Weights of a small transformer language model.
Size: 15 layers, MLP 1216 SwiGLU.
Architecture: tied embeddings, normalized queries and keys.
Training: a variant of Muon for these matrices, 885M tokens, 13508 steps.
MLP neurons of a small language model. Each row is named by its layer, matrix (down: output weights) and neuron, and shows model dimensions 48-143. Each number is 50 + 15 x the weight over its row's rms, rounded and kept within 0 to 99. A neuron's up and down rows have the sign that makes its largest values positive.
A block is one neuron, or neurons of one layer that tend to fire together. Before each block is what it responds to, as a language model described it from the Wikipedia text at the highest values.

Final piece of a noun naming a record, message or produced item that takes a following of/to phrase, e.g. letter, evidence, report, videos.
L11.down58:58 48 35 51 59 55 63 55 67 39 50 45 29 39 43 55 61 61 38 78 72 49 52 61 30 29 60 42 79 60 13 80 43 68 29 54 49 64 75 45 25 41 49 67 64 65 53 34 40 61 40 56 45 72 22 30 50 40 55 34 52 51 60 47 43 64 41 56 13 66 47 70 62 32 38 33 35 41 78 62 67 55 74 52 49 50 51 21 57 49 43 60 58 32 67 57
L11.down93:47 40 36 37 82 60 51 50 35 49 28 48 38 41 43 59 35 51 31 50 65 63 54 49 31 52 26 37 39 37 81 38 49 47 20 48 52 56 69 28 69 46 40 39 25 68 60 35 52 54 58 51 37 70 49 38 30 50 62 55 59 50 60 58 60 82 37 23 22 40 25 62 54 57 54 57 34 50 60 18 57 61 34 72 24 70 23 55 55 27 61 58 54 41 49 46
L11.down110:43 62 40 33 27 71 47 30 68 30 56 58 65 45 60 50 48 49 58 52 55 61 60 76 52 56 46 48 51 44 41 40 51 56 45 42 17 48 64 43 29 73 73 37 46 61 58 46 44 41 35 37 66 59 62 81 49 67 56 30 60 43 55 15 76 55 26 27 52 53 38 63 55 40 39 46 52 58 23 54 58 41 43 37 69 64 45 59 48 50 42 58 39 41 12 58
L11.down206:50 59 69 71 26 60 45 76 39 39 68 56 37 58 59 63 49 58 55 69 52 46 49 44 66 51 55 52 56 55 65 47 43 72 47 65 50 56 37 55 40 59 67 57 55 67 69 37 61 31 63 29 31 30 40 48 44 47 36 29 38 26 62 24 66 39 43 37 70 61 34 30 41 37 41 58 64 46 58 49 48 53 76 45 54 61 30 57 68 74 50 27 53 39 58 63
L11.down283:35 49 61 28 53 54 58 15 51 32 49 61 68 51 53 20 44 42 41 37 68 60 60 48 68 52 41 41 36 34 83 24 23 62 24 53 51 33 51 17 43 80 64 46 72 67 85 49 49 44 49 53 40 48 60 46 53 67 26 25 51 39 47 56 96 35 51 48 63 59 38 43 64 40 48 50 26 41 40 51 35 36 87 69 35 67 28 42 67 54 31 52 52 57 32 54
L11.down350:53 79 56 42 50 56 66 40 68 68 42 75 54 53 58 56 41 45 46 50 61 12 46 43 66 55 65 40 77 42 55 37 41 35 51 53 93 65 29 65 37 65 52 49 36 38 73 41 37 29 67 67 68 41 67 44 33 37 29 22 38 58 54 45 69 36 68 65 72 56 55 39 68 38 37 35 44 47 53 61 35 35 60 38 62 50 50 52 49 77 31 47 67 33 36 35
L11.down379:73 30 34 45 30 46 78 59 37 24 53 47 50 55 34 49 67 51 46 36 36 55 50 66 62 51 51 46 64 66 68 94 51 45 48 56 40 54 57 47 23 82 79 54 45 33 78 12 45 69 35 49 62 21 63 33 53 62 54 58 59 60 62 30 31 45 65 43 37 63 18 46 50 37 49 24 60 29 55 35 45 31 69 70 82 67 51 48 53 32 46 43 37 80 38 65
L11.down388:49 36 39 34 65 35 44 54 34 24 65 37 61 39 69 75 52 50 52 44 51 47 31 56 58 47 44 48 30 36 45 54 43 55 77 18 69 37 75 35 43 52 53 20 61 44 92 72 61 29 28 52 35 44 64 64 46 48 37 71 59 52 35 45 46 44 64 46 63 64 43 35 66 58 60 47 83 57 40 36 56 52 63 45 50 35 49 48 39 35 55 53 59 26 64 75
L11.down415:59 54 48 62 66 49 65 38 37 41 80 59 40 50 38 42 46 53 39 30 48 76 57 42 35 70 43 44 44 75 47 20 50 73 56 44 70 34 66 50 32 49 58 31 55 46 46 26 56 70 46 39 40 71 44 51 42 52 73 50 50 50 42 71 57 70 59 51 62 66 43 51 49 18 28 54 44 32 69 82 31 66 27 70 65 52 63 48 31 30 41 53 59 46 20 56
L11.down434:73 35 59 41 65 41 46 11 62 36 48 56 43 31 51 53 86 62 38 42 36 26 35 48 45 35 40 49 64 41 62 53 32 38 52 33 40 63 67 44 44 64 76 32 43 42 76 36 68 37 47 76 32 21 70 41 38 76 30 57 55 59 68 64 55 28 57 53 54 46 32 55 51 12 44 43 72 50 30 51 46 47 50 44 25 53 07 46 51 61 62 50 42 31 47 40
L11.down459:60 64 51 54 51 71 14 74 69 25 34 42 51 50 68 51 76 47 39 29 81 45 51 45 32 67 36 37 53 49 44 21 58 61 25 33 41 34 60 41 51 60 82 47 88 55 50 54 40 57 43 43 43 56 60 60 47 59 41 35 43 24 39 34 56 23 56 32 32 35 31 68 47 39 55 38 63 26 21 54 64 60 39 22 65 48 41 47 51 65 65 65 42 43 63 74
L11.down803:59 47 26 59 97 48 72 59 63 62 55 44 43 06 58 52 53 40 40 72 62 58 54 65 53 34 44 62 45 58 45 51 35 49 38 76 38 53 65 44 53 50 71 51 63 59 57 49 42 38 57 67 51 38 54 17 46 87 74 42 66 61 47 42 44 40 18 49 63 53 64 62 24 37 60 70 38 24 65 52 46 73 69 52 59 47 73 64 60 81 25 31 49 35 46 60
L11.down1003:40 75 78 40 53 56 45 42 37 32 48 58 40 61 63 18 60 67 39 57 55 28 77 37 47 30 23 46 35 44 69 40 70 55 64 54 43 40 84 42 20 16 70 15 48 58 60 39 50 52 25 32 68 44 50 68 32 61 54 75 42 73 36 50 50 49 49 37 45 51 54 51 51 71 60 65 61 34 35 45 31 51 40 33 70 57 46 28 50 25 71 74 37 35 49 47
L11.down1025:41 54 69 26 47 61 51 41 51 70 45 36 64 50 47 53 74 57 78 77 48 48 44 60 55 66 59 22 59 67 43 15 34 37 39 49 45 41 63 42 79 62 48 16 50 37 39 35 57 37 46 59 48 42 41 54 70 65 55 37 67 46 44 31 34 30 73 59 57 63 25 46 58 68 62 37 65 70 22 11 51 51 72 43 39 55 50 25 48 38 57 64 60 53 27 65
L11.down1068:56 33 60 36 53 65 18 65 46 38 45 20 44 50 67 62 64 54 68 51 57 48 47 39 73 41 57 42 40 44 64 46 58 52 36 54 16 71 78 51 25 63 54 49 54 57 60 62 51 46 15 47 79 89 63 46 56 55 60 50 40 45 66 54 79 46 49 37 46 52 51 35 42 55 53 56 64 58 66 25 64 53 59 53 51 20 61 76 52 40 97 52 91 43 69 63
L11.down1104:68 53 56 59 47 53 39 32 51 51 22 33 18 40 58 56 51 43 49 44 61 70 71 41 41 51 52 60 68 40 60 41 36 26 54 76 74 65 57 44 34 49 40 42 62 48 30 61 52 54 40 50 44 41 53 58 61 37 58 58 61 57 44 36 52 58 70 55 25 50 74 45 40 40 52 34 67 12 36 56 58 72 66 23 43 63 43 35 52 48 37 67 51 52 68 61

Word pieces completing nouns for documents or depictions, often in captions or before "of", such as photo, map, table, summary, copy.
L8.down436:71 47 43 54 78 55 58 37 54 62 71 44 33 53 50 27 27 33 41 52 68 81 30 50 58 41 56 48 46 13 44 40 53 72 46 09 71 48 29 47 16 55 71 57 36 40 39 48 52 45 47 37 44 28 38 38 53 51 53 50 40 43 49 38 37 47 50 28 64 29 31 53 71 43 39 32 24 47 62 35 59 24 52 51 36 43 48 49 55 57 43 62 48 59 81 55

Opening sub-word pieces of longer words split into tokens, mostly sp, f, vers, wind, as in sp(ectatorship), f(usion), vers(atility), wind(ow); occasionally short whole words like a or more.
L11.down82:25 44 37 47 64 57 51 36 53 73 60 55 21 57 80 68 44 51 49 49 35 47 71 30 73 50 41 88 80 62 40 38 51 60 82 59 45 27 68 68 49 50 52 47 64 47 28 74 68 35 49 56 50 58 55 61 46 29 18 69 48 54 22 70 46 57 52 32 62 36 59 84 48 15 56 64 53 54 39 53 40 30 65 66 47 38 17 53 75 35 35 59 41 52 50 43
L11.down87:55 81 38 56 37 33 28 51 46 39 55 56 75 58 77 46 35 63 47 49 56 30 67 75 66 41 84 41 39 45 51 43 83 70 43 50 37 85 33 38 49 54 49 53 39 66 46 54 67 40 63 33 67 54 53 85 57 41 36 33 53 43 45 37 53 49 32 21 49 65 42 42 62 59 53 47 57 55 27 26 44 41 48 50 15 37 75 37 43 53 54 48 60 42 49 54
L11.down90:69 68 82 59 74 48 50 40 18 38 52 43 35 38 61 54 41 43 46 61 53 34 58 61 73 51 57 66 51 76 34 68 59 62 38 50 51 41 64 35 62 24 53 62 62 37 38 27 61 74 16 52 31 71 57 49 40 42 59 71 55 38 21 44 36 53 58 48 59 76 62 52 53 44 17 57 55 48 52 68 47 50 54 57 50 54 66 43 83 61 30 51 89 71 68 46
L11.down119:59 19 49 56 57 58 54 39 62 32 61 25 61 45 56 20 73 48 53 51 91 54 53 66 31 53 55 56 38 36 36 69 81 10 60 78 49 68 26 44 28 54 44 40 49 50 62 49 24 50 43 46 45 49 49 26 46 45 18 46 65 58 51 51 18 59 43 56 31 65 51 73 46 42 26 37 31 46 65 59 64 40 40 59 37 64 59 50 39 29 49 63 43 45 41 57
L11.down123:50 35 46 35 29 36 36 21 40 81 44 75 51 66 42 61 55 48 37 45 55 47 57 79 81 62 28 28 50 44 39 02 41 61 50 53 40 73 52 41 45 46 57 80 47 67 37 76 40 63 39 49 46 36 36 61 58 47 32 41 56 59 53 15 67 56 31 45 39 78 69 36 83 70 44 73 36 29 62 43 63 39 35 60 64 46 70 65 57 23 64 69 27 36 75 73
L11.down276:73 38 32 25 41 41 59 22 35 51 34 71 79 58 36 28 58 49 45 42 59 47 63 32 51 48 70 41 48 51 55 34 78 83 69 47 52 29 63 36 53 34 49 54 57 56 65 31 59 29 67 49 41 40 81 32 59 65 65 57 53 60 66 30 63 32 88 64 57 68 67 58 67 40 52 47 87 54 33 41 39 45 40 29 70 67 65 36 62 48 26 55 51 86 31 51
L11.down286:46 52 28 61 48 48 33 84 32 38 51 39 47 24 41 27 61 53 77 72 35 54 31 62 46 59 05 41 24 34 54 71 53 59 71 50 28 67 73 50 48 28 51 53 31 54 19 76 56 53 45 35 64 33 32 71 64 81 54 15 42 47 56 53 70 42 79 91 69 83 50 50 43 46 42 66 30 50 68 63 61 58 55 50 46 64 70 50 67 45 41 20 59 62 36 74
L11.down465:81 53 49 49 44 62 45 47 43 65 76 78 57 50 72 43 40 54 66 60 40 44 52 67 54 52 51 30 61 25 22 52 50 57 37 39 50 58 80 43 70 33 40 35 70 42 51 29 71 46 43 42 44 39 63 44 52 69 51 40 68 52 47 18 67 34 82 61 47 52 80 30 63 37 33 69 64 38 57 64 18 37 43 59 37 58 57 40 43 52 20 50 50 27 36 68
L11.down571:45 45 42 59 31 54 62 44 51 51 37 59 57 16 35 40 48 39 55 56 48 48 57 44 42 29 47 24 51 48 73 40 50 61 69 57 57 10 26 65 54 47 40 33 56 70 46 37 32 38 63 44 57 46 67 30 76 61 34 65 32 56 52 69 58 70 50 56 16 83 32 49 64 46 29 25 36 71 17 12 24 59 41 59 53 60 47 42 64 29 63 47 40 51 53 33
L11.down632:29 19 42 67 54 70 41 47 64 67 75 57 29 48 34 49 37 74 83 05 62 75 66 22 65 54 12 46 44 61 67 40 45 54 75 50 19 81 45 78 50 41 43 61 52 32 51 85 61 38 65 72 67 70 36 41 63 46 62 50 55 36 55 45 50 41 61 15 65 70 77 46 49 52 68 39 70 38 45 61 19 73 45 14 61 99 55 29 79 64 36 36 49 58 57 54
L11.down730:51 57 55 32 65 53 43 50 62 37 64 17 60 59 71 69 49 58 45 37 77 50 64 46 51 67 58 14 51 46 54 42 76 59 75 36 39 58 34 23 46 75 52 37 31 59 45 51 45 40 37 46 46 77 38 40 52 54 64 43 48 60 48 48 41 83 57 45 55 36 37 39 34 54 24 56 57 77 59 30 35 53 42 48 43 41 51 57 57 52 65 41 60 30 67 32
L11.down750:56 32 44 43 54 44 63 73 68 64 32 50 46 53 70 38 53 51 48 73 59 43 74 30 49 48 36 64 46 37 48 57 57 50 52 61 43 63 61 45 82 39 27 45 56 36 38 49 63 51 55 61 48 40 41 47 71 58 62 77 45 59 32 72 57 32 49 56 58 62 48 44 51 77 74 15 79 55 57 00 61 41 74 33 42 41 73 59 57 75 63 69 54 50 55 43
L11.down759:77 45 48 51 52 53 64 52 72 63 59 65 40 33 47 66 38 47 33 56 40 49 46 54 70 41 49 53 54 43 40 49 59 43 57 43 63 63 57 70 48 65 59 29 42 63 37 41 61 17 56 81 63 29 64 20 38 39 74 47 50 58 48 71 65 39 43 60 77 35 41 66 37 60 40 41 78 47 52 48 09 48 24 20 54 54 48 46 54 47 36 59 63 28 40 39
L11.down884:77 48 80 48 34 29 46 45 43 60 36 99 52 30 61 69 33 40 61 18 26 53 45 46 37 32 25 56 36 40 49 26 20 79 51 49 51 52 46 38 52 61 59 45 68 44 34 53 69 54 41 45 23 47 71 83 05 70 44 38 46 44 41 49 56 56 50 51 58 68 40 72 81 68 71 30 43 53 51 24 62 37 39 41 59 61 53 35 56 52 49 20 29 52 34 39
L11.down1022:70 53 38 35 26 50 82 36 47 48 48 42 40 56 28 56 30 36 29 57 29 91 60 55 61 67 45 52 52 36 81 31 75 47 47 35 42 53 31 53 90 60 48 54 64 63 40 54 43 64 63 51 69 53 57 65 64 48 72 75 52 55 37 65 29 30 55 62 17 74 73 58 30 50 59 55 66 47 43 78 42 51 39 48 39 33 32 51 73 32 86 51 50 35 41 52
L11.down1158:33 58 82 58 31 82 68 93 55 75 52 48 64 38 58 11 57 74 56 48 40 36 34 54 43 38 48 53 36 35 23 50 45 52 44 63 84 58 28 55 77 19 42 53 42 55 43 74 48 49 61 37 53 32 55 61 54 58 58 33 40 43 66 61 79 43 39 74 34 39 63 67 41 44 55 69 48 49 58 66 69 42 40 53 65 46 41 53 54 37 54 58 29 33 75 27

Pronoun subjects like It, it, He, they starting a new sentence or clause after a period or "and", usually followed by was/is.
L8.down454:27 30 75 44 22 43 25 45 67 50 27 78 72 54 30 58 34 40 44 36 38 74 17 49 45 42 17 52 56 59 48 55 39 72 38 35 48 65 52 53 45 38 47 51 39 52 37 35 52 53 64 50 59 62 57 68 34 58 56 40 85 76 41 47 18 47 66 77 69 64 35 55 39 61 40 40 52 58 40 54 46 38 26 59 70 25 48 37 35 48 24 65 62 36 36 41

Commas, often fused to a word's last piece, that close an opening name, place, date or phrase before the main clause continues, e.g. "Gasly,", "In December 2002,", "Australia,".
L7.down355:38 53 41 67 49 22 69 38 59 36 69 51 62 42 40 72 60 23 46 24 36 47 45 68 19 54 69 43 39 53 61 52 51 66 49 25 72 51 41 40 50 52 34 58 43 48 48 69 77 50 53 42 43 88 77 62 36 40 54 37 57 64 60 56 69 39 25 48 48 34 64 31 32 39 41 28 71 59 49 68 61 53 45 54 57 65 50 53 63 20 40 89 38 60 49 45
L7.down532:22 50 52 36 28 50 85 51 71 55 42 37 75 66 72 40 67 26 39 48 49 37 49 65 17 41 27 62 51 52 46 51 51 73 44 49 68 36 60 50 48 39 67 58 43 40 52 62 48 39 22 61 41 47 45 61 38 50 49 69 47 28 69 64 44 54 33 74 70 33 60 48 38 45 60 28 56 44 14 25 30 28 74 59 44 52 46 57 57 49 39 42 46 24 70 64
L7.down774:49 50 33 69 59 16 52 54 57 44 39 56 51 44 35 44 42 61 75 34 60 50 41 43 46 41 33 59 50 40 33 44 40 36 68 55 83 54 13 32 60 53 40 25 72 59 59 49 30 47 57 76 54 41 48 30 37 20 38 47 46 52 44 41 46 60 59 41 64 58 72 66 45 39 41 42 64 54 43 55 73 34 64 70 63 28 63 31 51 72 69 41 38 37 33 91
L7.down1138:58 78 24 67 34 24 48 61 45 76 46 47 45 58 50 21 60 52 38 68 36 65 68 55 22 30 50 43 75 45 79 36 40 76 48 66 73 48 60 42 45 22 63 51 46 60 47 32 46 33 25 80 31 42 29 68 50 47 62 49 36 61 59 73 57 72 60 39 77 36 69 53 44 31 55 30 31 48 31 77 56 56 50 37 75 67 46 62 54 42 48 51 59 55 62 46

The closing subword piece of a word split into several tokens, especially building materials like terracott-a, cl-ay, concre-te, fibergl-as.
L8.down571:47 33 37 46 65 46 35 40 48 52 19 54 40 47 44 34 35 58 50 80 33 37 51 24 47 30 54 69 46 67 38 66 40 52 56 38 60 67 52 81 24 72 30 53 44 43 47 16 71 64 42 50 70 17 50 34 37 59 21 46 73 40 38 49 59 30 45 38 46 55 50 25 64 31 89 49 58 33 42 13 62 34 60 44 33 42 47 37 51 85 42 65 59 45 68 55

Plural suffix tokens completing a noun, such as -s, -es, -ines, -ies, often before of/and/in: convoys, submarines, movies.
L7.down346:48 43 43 56 52 66 50 34 45 39 75 42 99 49 40 48 50 40 65 43 65 71 57 44 55 36 66 44 30 53 25 41 38 46 40 41 69 46 48 70 51 63 37 41 56 30 70 67 50 62 21 41 54 61 52 80 65 53 77 53 52 13 84 70 76 35 43 51 56 32 60 40 15 07 63 61 44 41 70 91 63 55 66 48 53 60 56 34 36 34 28 46 35 63 68 49
L7.down482:56 63 28 58 52 63 56 44 50 27 56 50 52 46 60 21 52 39 50 81 74 54 31 54 47 30 37 56 69 40 52 59 33 46 57 69 87 40 54 51 75 51 43 64 30 54 50 49 46 70 57 39 69 43 63 35 62 45 43 53 45 51 70 68 64 55 49 54 58 33 57 49 60 48 86 78 46 66 38 50 63 58 65 58 42 43 72 44 40 59 57 29 45 57 51 31
L7.down516:45 78 63 53 41 66 65 36 25 50 32 42 41 60 88 45 68 69 57 40 61 44 44 43 48 60 49 44 67 17 55 15 64 50 55 64 34 34 34 34 61 55 56 46 54 64 30 61 76 50 55 46 49 53 37 46 53 40 48 28 71 62 44 62 65 43 53 54 63 54 45 31 65 46 46 30 49 14 22 51 68 59 67 45 37 54 55 46 36 32 61 73 78 48 70 60
L7.down1125:30 36 85 65 69 62 58 67 24 47 44 37 54 47 72 76 50 73 51 52 70 64 60 45 56 71 64 53 58 40 52 35 67 42 71 74 64 48 41 38 36 54 37 75 47 62 41 61 34 44 69 45 57 47 58 45 62 48 72 65 53 60 56 32 37 55 65 51 41 50 33 60 52 43 50 60 57 14 51 32 35 46 63 49 43 77 60 35 71 69 67 52 63 48 66 50

Word-final suffix pieces that complete an adjective inside a multi-token word, mostly descriptive ones before a noun, such as rock-y, con-ical, corrug-ated, semicirc-ular.
L7.down30:95 35 52 22 48 47 57 51 17 54 59 74 41 38 51 38 43 43 64 55 38 70 70 40 34 32 18 62 60 72 50 55 48 80 36 57 48 50 57 69 32 38 45 68 21 23 60 52 43 05 40 83 58 75 48 33 81 51 77 44 54 36 64 61 85 20 49 42 54 40 70 45 43 37 26 55 45 55 58 65 53 49 58 60 50 45 53 55 20 80 50 63 55 19 27 57
L7.down443:44 39 63 51 29 48 64 49 36 50 44 52 53 46 54 79 38 59 36 50 54 55 37 28 52 64 52 36 45 57 43 81 57 61 54 65 33 43 59 55 78 68 55 86 68 45 60 30 61 37 69 37 49 47 49 77 68 42 53 60 24 68 54 55 60 47 64 70 42 07 55 52 44 55 66 51 58 72 58 48 56 58 34 59 86 70 28 33 36 80 62 40 48 64 55 71
L7.down1099:37 43 49 37 48 54 22 42 44 23 39 42 59 48 44 42 34 50 62 46 66 59 36 47 69 67 37 43 73 63 55 45 61 68 43 77 65 49 39 55 72 28 57 43 44 49 27 34 49 45 36 51 50 64 21 56 37 34 40 56 35 40 38 62 32 33 62 48 35 50 17 39 56 41 68 58 17 17 30 60 41 58 28 52 66 69 49 37 95 59 65 67 58 21 57 78
L7.down1210:35 60 49 71 57 61 55 53 34 54 54 76 52 68 62 49 44 69 49 42 59 36 37 45 43 28 56 32 54 47 78 49 51 58 62 60 43 14 73 61 51 47 24 65 54 70 47 69 28 43 47 40 62 71 54 66 51 53 59 53 16 48 10 62 65 48 43 14 46 32 20 23 63 40 35 26 82 57 76 63 42 32 62 37 60 43 37 65 23 62 64 76 27 42 62 43

Commas or dashes that close an appositive or modifier after a sentence subject, right before its main verb, e.g. "Gbèdo, a mother of two, faced", "in the 1930s, is".
L11.down6:51 47 56 27 36 56 33 46 58 64 34 40 65 53 60 58 44 24 43 43 76 41 71 66 38 36 63 41 61 38 45 21 52 45 21 62 69 43 59 50 60 53 38 46 55 67 70 52 54 46 35 84 58 57 74 50 46 59 51 58 63 36 46 32 47 48 36 70 47 60 64 30 45 56 52 47 37 52 38 61 50 66 66 51 61 69 25 56 54 33 58 39 47 40 48 36
L11.down57:37 48 35 15 38 49 69 42 72 26 52 56 56 39 50 52 63 41 19 46 30 53 57 53 90 27 63 64 54 33 45 60 16 53 62 68 84 48 56 32 38 65 68 56 52 50 48 45 49 47 53 43 70 44 49 65 57 59 57 59 58 27 64 43 53 62 43 46 74 39 53 54 54 47 46 74 57 17 47 82 45 41 52 83 68 57 51 65 32 56 29 33 49 75 48 65
L11.down112:38 54 53 60 43 70 13 51 63 59 57 53 57 30 51 54 40 62 22 29 24 61 53 44 42 41 55 63 45 63 41 38 59 50 27 57 58 47 45 50 48 45 75 15 43 68 59 44 52 81 46 37 58 31 38 22 74 61 47 64 46 62 37 36 60 78 70 64 45 45 60 52 42 54 55 54 36 77 45 42 65 67 51 46 34 49 30 68 66 70 37 39 27 40 58 56
L11.down115:52 45 58 40 50 65 44 50 71 65 37 47 45 35 57 39 58 37 42 56 62 18 50 43 48 59 62 47 49 31 65 62 44 45 38 72 65 37 52 59 31 63 55 35 29 34 37 44 66 47 47 48 46 56 36 53 32 62 40 71 73 52 77 51 66 53 18 60 57 48 51 54 47 55 70 34 62 48 52 58 44 43 46 79 33 75 32 60 58 69 76 50 50 60 59 79
L11.down145:84 57 51 54 58 58 56 38 31 55 21 58 52 48 49 56 38 58 34 32 51 78 35 43 46 72 66 57 60 56 58 46 73 45 15 49 28 68 43 37 42 43 44 47 54 83 49 25 67 62 24 64 74 56 59 63 63 37 37 57 38 66 25 42 32 50 46 46 72 52 71 45 33 59 61 41 32 58 43 60 24 39 75 35 64 28 41 57 55 52 37 68 52 32 57 78
L11.down243:63 64 35 48 46 43 60 26 34 30 39 64 19 69 49 23 57 50 43 31 61 47 53 25 39 27 24 47 35 47 70 50 52 55 59 44 41 52 61 33 55 32 55 34 60 61 43 75 43 67 27 19 56 37 61 73 72 68 65 69 54 47 53 37 41 45 23 24 69 38 43 48 49 27 52 37 42 57 26 55 63 39 71 35 44 48 33 62 45 50 73 55 25 73 40 60
L11.down262:41 42 69 30 13 48 42 56 60 61 59 37 60 46 64 43 14 57 38 49 44 51 83 39 46 46 16 74 71 51 44 39 56 72 37 62 51 71 87 29 57 60 54 49 42 50 61 46 65 43 58 40 40 35 47 51 43 57 38 60 70 61 65 61 69 63 37 75 49 50 38 43 36 44 60 52 48 73 33 39 40 45 58 81 29 61 30 36 47 62 41 40 03 56 25 38
L11.down366:45 45 47 44 22 12 51 61 72 37 48 60 37 12 52 46 54 49 50 31 32 69 47 38 33 58 51 64 44 62 69 47 36 51 58 57 23 25 71 35 56 41 58 51 28 36 67 54 68 73 59 71 40 33 64 70 34 53 29 69 59 59 37 49 75 39 25 40 40 45 43 67 51 31 40 65 65 41 34 53 57 38 58 36 68 54 32 77 64 39 25 39 54 37 62 60
L11.down421:24 41 50 36 29 50 38 53 62 44 29 50 43 41 51 60 53 24 66 39 38 57 28 67 51 47 28 44 48 15 35 41 68 68 66 42 71 43 56 38 59 59 33 35 41 26 26 62 52 40 56 58 34 51 57 64 68 56 61 48 53 51 70 32 54 41 66 33 52 48 41 68 40 57 53 66 58 61 57 55 62 33 80 35 42 49 49 48 58 66 34 65 29 51 66 73
L11.down529:57 40 52 34 39 43 75 42 52 51 09 48 56 59 46 41 25 63 32 57 53 41 44 44 12 58 53 62 57 68 36 60 46 47 37 44 45 45 32 47 38 52 66 12 40 20 62 57 22 50 60 71 57 54 09 54 44 43 71 79 47 68 72 63 32 62 32 15 44 66 51 32 55 59 68 50 54 28 59 48 48 76 32 79 65 41 45 47 41 42 54 22 46 42 50 44
L11.down680:28 61 61 41 81 15 78 74 57 38 55 70 35 26 66 53 57 61 60 40 53 33 42 27 53 50 40 42 64 48 38 49 48 48 31 46 40 45 51 56 59 27 40 22 50 53 79 57 48 45 45 52 42 59 67 44 42 56 64 57 69 63 82 32 58 68 56 48 61 42 77 52 28 54 27 28 58 44 61 35 38 47 43 78 28 53 79 81 62 53 41 55 82 48 39 64
L11.down742:62 27 57 50 36 68 57 73 78 25 29 63 70 60 50 32 53 32 72 30 42 39 44 34 45 66 36 38 57 40 63 57 69 39 55 55 32 63 37 36 45 37 48 31 65 41 65 42 74 41 42 40 54 33 47 53 47 54 68 60 29 83 73 53 24 51 74 59 78 58 63 58 42 35 24 57 27 57 37 72 45 63 54 21 28 73 55 47 53 62 62 24 73 42 41 37
L11.down783:48 72 68 49 54 63 48 42 39 55 31 43 49 37 60 23 69 62 52 54 54 81 35 46 43 57 63 55 61 41 33 48 61 58 32 44 30 62 35 31 11 45 36 42 58 45 44 54 25 47 70 42 55 66 18 59 27 44 31 65 37 43 55 66 62 57 45 25 35 52 63 43 37 46 82 36 32 51 40 37 45 87 38 45 39 52 48 70 44 67 45 65 40 65 45 51
L11.down893:43 57 45 40 35 60 60 54 48 31 13 50 43 44 48 51 64 50 37 41 44 20 54 52 28 74 37 48 55 59 63 29 55 52 37 70 72 30 28 60 29 43 27 39 56 43 54 57 47 47 70 44 28 18 49 72 16 49 38 19 41 17 53 30 53 19 53 34 38 61 45 61 57 37 74 43 51 44 65 76 63 23 57 28 28 87 48 66 50 61 53 58 76 65 66 50
L11.down1017:36 40 78 39 24 61 47 22 35 59 62 66 44 40 58 77 71 35 46 68 56 45 37 61 40 22 57 39 54 30 22 38 48 67 46 50 81 53 75 44 42 62 31 43 36 47 35 64 27 53 44 41 78 49 25 44 47 57 36 26 65 63 73 35 46 41 63 56 46 56 53 55 31 57 27 64 41 65 52 00 46 40 19 50 34 46 55 19 33 61 35 61 41 56 25 42
L11.down1140:64 33 72 38 66 54 61 45 57 09 24 68 54 54 65 31 41 43 44 51 43 71 55 49 24 65 37 59 64 29 78 43 55 62 57 70 44 32 60 50 39 54 66 57 45 57 44 54 43 52 28 26 37 44 60 43 47 22 62 46 18 33 40 64 46 32 89 39 50 46 38 35 49 47 47 29 28 45 60 41 56 49 64 42 54 41 67 70 58 34 24 51 37 49 42 52